config = dict(
    n_head=8,
    qk_norm=True,
    optimizer='adamw',
    weight_decay=0.25,
    lr_head=0.00575,
    decay_shape='exp',
    final_lr_fraction=0.05,
)
MLP neurons of a small language model. Each row is named by its layer, matrix (gate and up: input weights; down: output weights) and neuron, and shows model dimensions 80-207. Each number is 500 + 40 x the weight over its row's rms, rounded and kept within 0 to 999. Numbers have three digits each. A neuron's up and down rows have the sign that makes its largest values positive.
After each neuron's rows, "fires in" lists the words (lower case) most often at its 100 highest values on Wikipedia text that the model never trained on.

L3.gate636:455538506492518521466485548493523554514481495459519513508437492574517470438454494519515436551522531550555546489428575480501518483501425551549479520549484517509456468502478451446543518544491436418593526505497485521520466437417532485558480556497547468512583522465458583498472497477491466478615495396534472484480522501422398427553475553496513570435472583550518522485522495513494494526468
L3.up636:523476503518454554475481537464499455552498411511521512531546506532465476508475447530452494536492503534483475610519449462454486564559500454532454453528537483561491501510466517466463546557459491501450453501484495484483521551481412515494479490515491554552489478486475510500444573551498511517564466482468494480522503443454494483475518510466446441489441492525457463506456441470490469477547
L3.down636:521467537515490536470525529579517481580525530475430438572480473473523507474501511462491584589461501549496488467479559530471499490533498466502512507509537426490478531501516537548464529549547477508478515476519519482448489510495503434477561485455509482515530486511457469564609498485515481444478453530494466482387509519491491442540533505508452569413402467469481458558544478510484519491558
fires in: "when", "to", "time", "who", "that"

L7.gate24:560494567518469525560481534439544516433514494538473494425471476516503470522518497518467504559448528570489472498486463540498561490563487430533483478488484479560529539449531459446573548448505450492464485527548487469534528492453544523467479506591550453495564522508538471472456440536416452491516447425577500452479474514513507512543476425495540553447486507531450437542480457463526503470488
L7.up24:524514485461410518532518481545533580524488542476459476516492477509577584453465522472511603413468530530571545448555455443545485570585478551512532551553512524515482530384579505502473500496479465540460498497500513455519539497485521468506449557484515518479462551450430493544425536463492478490610501528496485500510573563483539428441472433501506418467409562501491467501475486526471536452390
L7.down24:453496407507511483535482543435462492442412421551497491517430457453482595521462470542521463467547575565474486515520519439493450492528463460501509448542481491496523409490477514442484443434498538456564492418488463559478472482495486458555542582562468568489447530459515555484472467448444440514446426437531437509491509490427456470537461415533538629465506428506486536569484534558533507460495
fires in: "san", "that", "how", "what", "who", "são"

L4.gate959:558509456451506534521528536478454463519431518466472438495532482497426477492509498449501457466505525522462521560451519477528463458471604419468438544502546545486515501530502471462498405528470523507524473501431505471505456500483534559466560449436538521495564474499553434522384452497542477582503495475538518498494503516521523454458494483500487522496402565512544528467475482452459485492513
L4.up959:460457457538547463494544516517428498477529501475470445601443518495469418564566510494486514509525546558492531496504484502562505512479438495457538458577588505517586477534475425442482517495488558525478479472568535480501560472456416517563486427546524528574475454522551523487455482440516493546469445540441533582446520440446531467550568501367497507501461491520553429488518537502461496518513
L4.down959:504534496570475479495501457486430453484456546468548468515438433448493469455474520497531440535470461503548494520542524523530492442533503475452499468483499566469483530551495437413470487515474502492371506507587479569525427538512441486444533499521537531474526455467476534500478528440484510473531513393516529514597525510544494505506504508517496592524432503476505462559496638507536428457514
fires in: "has", "have", "had", "get", "having", "gets"

L4.gate794:519521477461436469488468509522470479501517508498467480549472506501470477486429465438515484487511516554541491538543511510533570519465495533489439533585545494580494511491495498541530446446542485545476496511484580535514505501457522544518491485430430498579515472522560463579458481498493531543491536457500534462459537461483532432467513503512485499500418572566505560421491579513443492447470
L4.up794:466454475457522495498568544502478508498462498435475509513424466504523482529537578428510540456426520531544479417449483426543445492500516521516568443574568511517504462457466593473480516494403506535534505482513491476551520488498532507450578543485419480510498554544522528484488490567537526496573487523487547488460384602494492415396541507511518466533577485408493587409523513498444483541454
L4.down794:495472484464493434503477436448438535481479507522506504491450442554499522483475477494550439482539501484530522505581504454579497478538536456485523479510503512500483503550591390438442475475448476453549530497462441538574478503449525539469488515505510488502484487523537453534392473509498522481498452470454513544575487449484525496544480531510426544582451464513560480431502553513529516487460
fires in: "has", "well", "have"

L6.gate802:496479421436494477427475501539502523481531538489458538505515497495515486459482494489423451494556489406433477524482487559502574477500484566482482548503425562483506537507459474526526487449505516476555471471491454513534566527499509511555553474402499512446452522472471510515460510460517523457485504432532495496440499494524461477556487473506532518528531461514493505563490533475471534522505
L6.up802:440496514522524412466529552474550442530540493454502554518469416518503525491496502495528463500547491503447521502539479477495500452514456482387506514478424557434556525489540519424590479439534470457469516521467414467506565562451499460526482469519465499494432520442444513486564499478467475523501466476595442550504439448535483500499498516469460564542564479483534552519423523472508478549515
L6.down802:407517520525520530464529535393483512533489470505534527525530503455500510538490503540481484493458337498490555482489568487444535530503574503489512469386487492533521515566472529474514538462465497494512476520470464491490502477522477564405543524559456520545453499479532544547479534491510393463478498488513504456675450507490547477569482522453488523518488540420519447578459513551598415491528
fires in: "the", "that", "this", "same"

L7.gate760:507459484486518504531491399475530512459480548521484459454506550508464554489508517454493478440496477530653503561558521515511527513503545470505462476577513497504479490535564521539558518510476542527495551448467467524487473467481574549536458510534482531482550564433573534545534496479527530536517464495519485437515547566552468486476486481552470530479424527453516529502483455496576507444447
L7.up760:434518486518495493411489523447467467507486474510401485548502503464586576546445505482469451501549525561506540548512460517527479529492459528551451522460523526476513514471506513562537560486459469508463484511448549438539553520581403515449440414513505511532449480481517401548469497502508543461482546487506577515547468487536483542539544579508491498563379496499468483568490407517505540487528
L7.down760:538497460534503517502549467524556554566496514486564399470539522526439488516547619510474554510565473460504556530548522505544467547512499525483477521506538491442492532457555514491445450523567542492508498488486465498496444544484486494459449469528501492451463535443529532515524449411543551506396547439475486484451558516567446514516472579422503486420462447559504530522486543470473514527545
fires in: "of", "in", "with"

L3.gate50:506501468461492523533545556569476493512497465442589481558449545509525553458479540488526487489490494487586533530503550560536520481465455539504501555497464497509508500445533491491523484526544531428498577577442528548466481475417530502501485465558504451566471565510520479480497441515516535615518490450490476461487513484527425496525546505558515546462478503572549523515444433472526470495457
L3.up50:541509480520449484481457433433572454578468430476442436531582469525519526434487514497516527489487564491489510515486476554516486445467475529561451498548519596517441538465474517517429545494484482559434476437511546536568513420476491550547413536532509549478490515584471518584459541454476549454579519579463559458516500509423463510519499448499560424444541493493493559494511512467493488525545
L3.down50:493513507509462471460475532503474491493470469448447510498469431481536419500505579525556521497531701634499510534485537522514498503531523529508486550442557517458514602491471544573487462589546422549489528536542423513463406467489472477529401456476535460448518467492572515495517479520475453518508400524467538543469499562471442518613521513509479461417531490543524525516429532400525507516428
fires in: "when", "while", "time"

L4.gate547:490541470550551564535504505555534499422536523472456538528473474501494481477453422484483455488442548438535465527519498466539440563417536508466492521506444425487546481482486504440515435477529565493520483518424465479529493509470481557484520534456515460522530492530468510434485472475539467435531535505481503413447457488458571480506490518490479476529482513522527512444537565513482456528517
L4.up547:478482572423492429479516551484473557554519478506419536559535427461442525450459539518466520419512530539458467566496465511536501479482524484444539438520507513455500527550402606605477537482453457398492526466561472436477530490468541474501507466480581501531490462513492460472541524501478541443453482577456472569518538503513551543522555519456403519491512490502428618526491469542440501501452
L4.down547:476437527528524482530414464515543485514512468553456446512583493472509545455488452508543490489470464502486542515593431407536548464522508482455550476516469486514463452507436498562499499532481489512555565554560526427443476443506506443494448528488534395554488540474443467530473460464478503430489528482473502522456546580538485527537447491414483509545527555503495425492557572501492500528461
fires in: "at", "from", "attended", "graduated", "degree"

L6.gate414:488514555498403557459552472552485501470526452542497582427499547498422466424456495426492522519479513537576467467359532501494526516498553509521517478488518607467507472507491444438501499540545505467543432547548560454531491497393541533496520446513478542515561512558543490481517555460470578553500522524505462479451473471444510470498522443479496497507475491525503467493473500493522462550456
L6.up414:542509505534432562472512429540529477569461503468530502471567546563488515528470534519589566476429484485465552475486510455489539444447538562478476493461423526522443460491563541540512541479441497449586494468463452513499495501507490502484500537499440526510507561463512570476467547519461514469596559460532456469537528513521487474484570443555528419540475447461514513500524515557565513550452
L6.down414:412546489468459537523528480553414520497530570489451477492501523472468487425496515519531451451499428460564493471495539551451529433508479461523523496408542495527446522494494455551549530460497475495584500459440550512482490571505554541465449501498502525546514483540492545467456489478497483455498473507547477499619466529499553496549498462540509463532480488464596499470510495444540489476458
fires in: "that", "which", "it", "who"

L6.gate421:462554477437519528468540515503476477507542473546496540554458514485504435485471467391490469450471534470525431525464525533520480497447507515494459510509512474425518497465535532449528553514512496502522479491499503519544569501503475500506580500496461503496500579455499482497526562436466440477521516461519428521462479467573428526489427541507528560543481553490489546526541511526453454572492
L6.up421:513524499552453536464571567556474490528462566494480467520453430402544545528469524498496427589501497519511529497565433562480546494437486553510565523509486513514509475511465521506585562550489459513536495588535530508502524508415403509530545501519491474487483526573466556457461454469500453479468538399471532416478416531441505482445582495467494572519520468506551500535512425461457499522482
L6.down421:510534494540482470557555479485491448530542502566455542476518462506539439497478551501418489536548468443443544550505455464419533496538462477454504478493512472514543559539466535451504460488518523505462514508467528565533498467528602489502486412533456477465459541447587481500527446544517468430588474525536500421613547496474425475514517478401507529550520544501505518494522532489521448549532
fires in: "the", "following", "same", "from", "in"

L4.gate1021:505421515474434421463522445546533512499484502514513484536497552546469552475468510474473497417501485465461462560515543525543514491516461395465498566550461544443527456455473553573521478511536506529508409538579531491546505506510550520539494519508501492525545464490458488486488577469548558464527515468477445495424488534518593438523530440473437509513533476508513459459475564497412524462541
L4.up1021:523507503521400393446508523478458520422508517477524452479418549525527484561539516487511493595504497510483520502476508465478547527477472480473546508574499522518507484465474487541602453559494542487470449518522441513533461518493509549548521551558453531460446509436507532514511509468459526424462548411428484492477472491492636551475446530484543419528461549442522382497508566525466498492476
L4.down1021:531507507467577565460541527509547504532530508490493458509503514488533496513538528526571510576508446517506453524477437482484482474483510507464456515582460524600570579480525530541528480490476455428535461441530470445480467462557503478454420484450512519453463494475481518457488497526542520454452536385564480491606536545457483525496457550492485545491458474461479501498532472506513568476469
fires in: "by", "to", "professor", "co"

L7.gate44:462480461541475451509402520469526518462529458400503529541538529491461476537488586492491571429438497511595495496486497489610494431537541409469484518546512554517502489480518541513532549493462438529491477550553499506461434501428485464473512418521560429443537464439495506529453492472503517571447569533526433489518470523533507492598526554454520529508418540532538513470446408463445493533551
L7.up44:495503490529454489490505508491491464485533499492515460526532537443463482587514475466463447468546479542508461561463482505518469454503522434516430443499546494546528524453554502500425503493508510556430450487542444563440510510542483487503512551557528462524532471570479536501452470485457551486534503424511500512519449514462556504529477555489527523511454507508537512407526441445545610514550
L7.down44:510493510563536514497473485593528520517448516521468541507447481543520571457509507545498496485468478424449390551479423503491487458545438543525519454473517513489538523581482439490463526512536495428523448390452565558586465439488525534483491499513468540531528546495536500573529578535489520478511515500455543486551526504438432546481460481509458489464566514474490549524571534465502511486479
fires in: "is", "are", "has", "a", "be"

L4.gate405:538445491465484479487510459518496480569510537511482473529483527493432513564449476499495512430470482503445480521543505557570501461475449545548434559549485512470483495564448545582468444518539501524490495494581446545442517527501452528493483472496532505533428541460467509538449456530470478511530579513499500459481575447511480466574469585579510477537456506561458405449496513523439534490546
L4.up405:435408488560450502516533490516491581476517460437486551559475546448444476477494501527463460439523508464568462481565449510488510490446522450479456514489523487475465547514478483537563476533560459500510507501512537468586519460492505511519536516498467486476522603503457504441517524476523472491463505517519552436528476585547508446509519500484501476520500528517479488543528534515500461561395
L4.down405:554461519470512497469477547565528500467456484494457482537540513451578490510480473473489527525483498434453542552539538490515517478480502514499420543446493520539493536532491540600511451486566501430492504508558479557461487548525477504464433537488539530509444496453460524489406432463422524494538535407470550539563529384538486453504480530534430482551532455519534500451493522479541545467518
fires in: "by", "under", "through", "to", "in"

L3.gate967:519470455448527475436499511456524486434497456518515470549500533488500548489516551431491480503519568442569533525443533561498512425431483492499496558554509485460511547493536514533559490503487544533555515551459563494552495475451559467605537486463534479517503521465515518495530505429444467513588513544492574500429474508535473491489460461542508549500512507505471544481480434456455478528478
L3.up967:514525510415499527434480577478492554552515448476530462490578528493482545543517490457469511410567501540552574527443549558459534471509481514535488488567546483505457528468463468517564487475488491546468515539492463493534535567459450509514489476432514528478433454417559491477495480421509531510525455452485569522524505533547527517432463566457472546554464487489490434490437495489451529440443
L3.down967:500545477485423536527474432457507487557479548467467472443553471518561480519535596497454500542533300492463488476499466475443502559536519533508514509495527474499404536546473481479457471504544521524442482551488515527521452540507529494484458431447459418506503489472499515469466462472521490462445494478506482489639566548468536471509452507500529508513519531505540542502527541499535500472528
fires in: "in", "played"

L4.gate904:451524546509527452440429537483533545451625506423587515502508494572545517518489455598485515491426482526495511508435504501520514525556529539541483533461500500485498525472455501514506505496485448479483486482545507538517522551448503552531525523507590461450460498578513515559448508510515562469534526596480502575427444474469526495548483540524551567549450503529538476430487448490507485488492
L4.up904:425556503570576509506490537460431494464527574453471566499458524470467386516388447503515434459504470523501511483462474508492499476511478494480612569490501475481477471499444454474566509441452486565525541523527485479481494537477519554461491540484527481485462509505478621473504458509540488555497463470467550529542420519534512489518477558507462530562509585476539450539512532428501563484515
L4.down904:503552578514504551469481497431469463519529493516581589445480537559467504487478494535477515463460453489486514445545539427523567431476518500460486458486517496443467458494483417489503489476565546393449410549548522573449515507505483503533482491447498480469568460559528493555532582504477449486506532537479452493552541593451542593486468472488488542513517549536571498515546526510505391515508
fires in: "was", "is", "were", "are", "can", "will"